From a checkpoint of a small transformer trained on Wikipedia.
Architecture: LayerNorm before each block, learned and rotary positions, biases, tied embeddings.
Training: a variant of Muon for these matrices, 411M tokens, 12540 steps.
MLP neurons of a small language model. Each row is named by its layer, matrix (down: output weights) and neuron, and shows model dimensions 0-255. Each number is 128 + 32 x the weight over its row's rms, rounded and kept within 0 to 255. Numbers have three digits each.
Before each neuron's rows, "fires before" lists the tokens most often just after its 100 highest values on Wikipedia text that the model never trained on.

fires before: "0", "5", "8", "9", "1", "%"
L2.down615:132164130135091116186111119076109081138114115148132183119118185188149116181068122089158178077189199102181120094053135095092093135156160093107144083128138138159159163101107100126139158119088168138175142121151155147158124154190113207070122101141078131165099132108100130186078117136135129145171134109196102180110136113144158148096121091149102108157147139104140131154134072100099159111097177130100082118152154106101079126119190125107118130124185090071130098044077131126080141101129102099104166147158199119101125170149135149056103137091133121109125156101149154147158135138137165106091062144107099094155088117112096132182072218157143132175126181068160165112089100151126160098103109133168106116146164146108126089110146115146067131170167103155138123165102148151137127116127106

fires before: " ", "7"
L6.down805:126075120133170055157195125121149098138108153117113072134151122105144117074139122097094146092168112086161122189138156148129156110137179141119129069088105123175075099114125076196113079137126149151096095129163127165148138119093121136138140155123119165105094117137110179092136139178141111143108156111173172098091152126155127079133109147150144081226075124204116136084138180171138107130159091149129123135194066147113105128126122110152118129168117104093062146120118123142132087148125129115187092089122154094076127209177165134105154120093152085179122105080188084122063111112107143110155122093179146129151129097160159104142130068058190126179171079164070060155112149112129170122119127145185095087188159129127142161181136111148131090120125111101168154135094123097157191118108107

fires before: "2", "1", "9", "0"
L2.down626:136122204099075090152139130157175101180136131148166097127071163098138101142143107115127133057151148154173114079137180093093091137168192123164130185062145125149154119161142144099137087109148167106103051134088109151171134140103147191099109065112157162178114201140159147181113126149115122168086134136137124163117075152136161118150125132141172138114128147170141140103106142086140108137189142086066110136184143104159101126222152179095129071096092125119107139087082129148143114064076134141052081076114125115115155169153132069096133115092145164093187121157129105158122133173145108166170113156120094086111181090120083077094141153128104109163061106117159154124166110132160163164107180126124140166109108127119098110115124073117110126198139099096116115126132129162121147150126042

fires before: " ", "\n", " S"
L2.down928:128167092129137070035170099084125142161144140144150087167145114146178090101201130136134073108109115120147112126134080114107143135092146110076149107095149107172093141065103136129102155075161154095171138116134118148132119148133098164109094106165124192133127110176186137147152115140176120113082133111091032145161176130132133070105093114064169134120105100142146111086143169125107099062160154086089111182131081094123114126120155154118126129105155201109114069101121175137130152135129147148162108159100113111122111177138081097119148121179149122219152115147198145069088123115153139131140108123147119181147148101064117118195107103085117168143158065119080161157103194175131127089188137151147147117138139125130120232103163151180148136135134054161131125113077089129131131140103144

fires before: " the", " his", " ", " her", " which"
L6.down322:121155182097130188163108181121172146122169163109150086113159151136071080129138085096165118122114086062094118160091196155142143154131169141093129122119139128133107096108129151078150178165122140071097084140119100151106165166144111180107178131186172124151137100132175106133096076171139135139131155106155146162104104157116157173181113085135115127120111109155133068133092069135146064131135151103176132090124167104045131119150165137180091123126089174168091106122086172147111087135118162085099100120154133179189124148085150174200121065149116119140161074056062123107125138086148129096173051132087096143136117150110153088165158167144089111091134137098111098151110139106113135176177138151111140131129070138168164077139148072147068127150109110118102173097172191135137178133134081

fires before: " ", ":"
L2.down581:149098101098096065156111079115157137186125116095107091157064132198107171091101117174140120156150122118172141100143170166074112136096132159068143157151157120152182126139147141105155106119141109107143156165160142100139158132083059134143161080109137114109159099133150154121157129128161067130156132168134071182121099070096090112118102226138200160160173139154167110163086103134070144089163087169168082158104143097114158133127099182070121117170188159135135125136116083118129103097129146102149102158078121143093063126085118121119132152079119137097111178172110124141165109084062086146120175103144157138086129192130090139095146118139069166117135108127120159144095136094168095155139079199083110054148130169118101180140184122143124129134135175119096097113110169192163175103154115

fires before: " ", " October", " September", " July", " the", " December"
L6.down919:141172092100127109086093175107078122187172125119132078093111102157150194145167144128094133127125103178153154105168118141131157147179110123107165092126111123109175114119198134107100189144072084095118149119100096158120115166119120076156132174139104124078159134128128158146063107130118142100067126138171174120140094123171029152127077105052154119144078082096172162136115143094098153159127133097153083131118160132101150105171196087151103131119150164120148135081108172109108083104117146116149164151069160184101061140064166142151152126156126134197117170111132119103151142109122182161132147089108064140137180084122185163118086110179130136109181099086140079126147112102098082148155117124113148165180092174123184145153132146100092161058154165158105143156119154114133135124121042

fires before: " ", "%", " Total"
L2.down722:148113180169107133139102135122087160152182113115150129133110089117120085188182107183139153136204183119143087149116108074157121157177133102125121092109187088091050203073136093141127120129156062174147144187097121078143089144175103111140148143156102126107090126061141191081108150115142122122154088126144126094146141096142096201194082112158107125150147107119159166133113142144189095111115153122140130162108151143146112163149126138145087097124126089108099138116069106180131105078073108136161105119116125116171140162146139122090123099114166170109108155081157123138067127109123112180142143134169098141138180094204136187141097071097147051142099142142117121120124103138142088111152110050145103080080175101100165105218091106138123119119161187157084143122114115181086082111139133

fires before: " ", " the", " his"
L6.down383:121117121135102158201173151111143157162067151103115164122102137057107126184095175111130158088141234132165118102165115153190159215190108191124155127109077108089147180093191141149106152098124100177148167113129101115143138123141073133142139083139157118089137100134141173116117165100085082139147075075145105125169104123171098117133153140099193119104120113129110129194112106100126114132131141119137202128119070113117145103107113185119162172154130125115113099125133128130080098157118150121153141114087050163117107115147123111148146077127097032101137221114112084099148176097167143112137128117131171147187137126151044110130184086139120130163113153119110146095142158111147114145140088119113134116089107107119092125098095174094023095153160123125167142087122101161162117141128090

fires before: " ", " the", "ists"
L6.down841:151087121133102099136133172124129129104204171108097145159155132065094122161148177101113182138116119071124145093095095178165114152159157148104168155070175172100161090170128159112101121043118144158147127141122111147147120093090123142150116129140114144102096128165102141133070162164120134084130180072157096094108134147138088150135104102126148133115086097172101158083110074181142127147091139096168119150159187102147134151146113096109072146081165092140111147120074160123159075138165085165176130176107121138144063125063195060099143130098136178130155128146060175173150075089136143081144137094150121170106110170098079154172168146105068122104175106089093102072116136201162132156106110068129128142130135143124172206093159126097116164115174147112086137100167129098088160161106156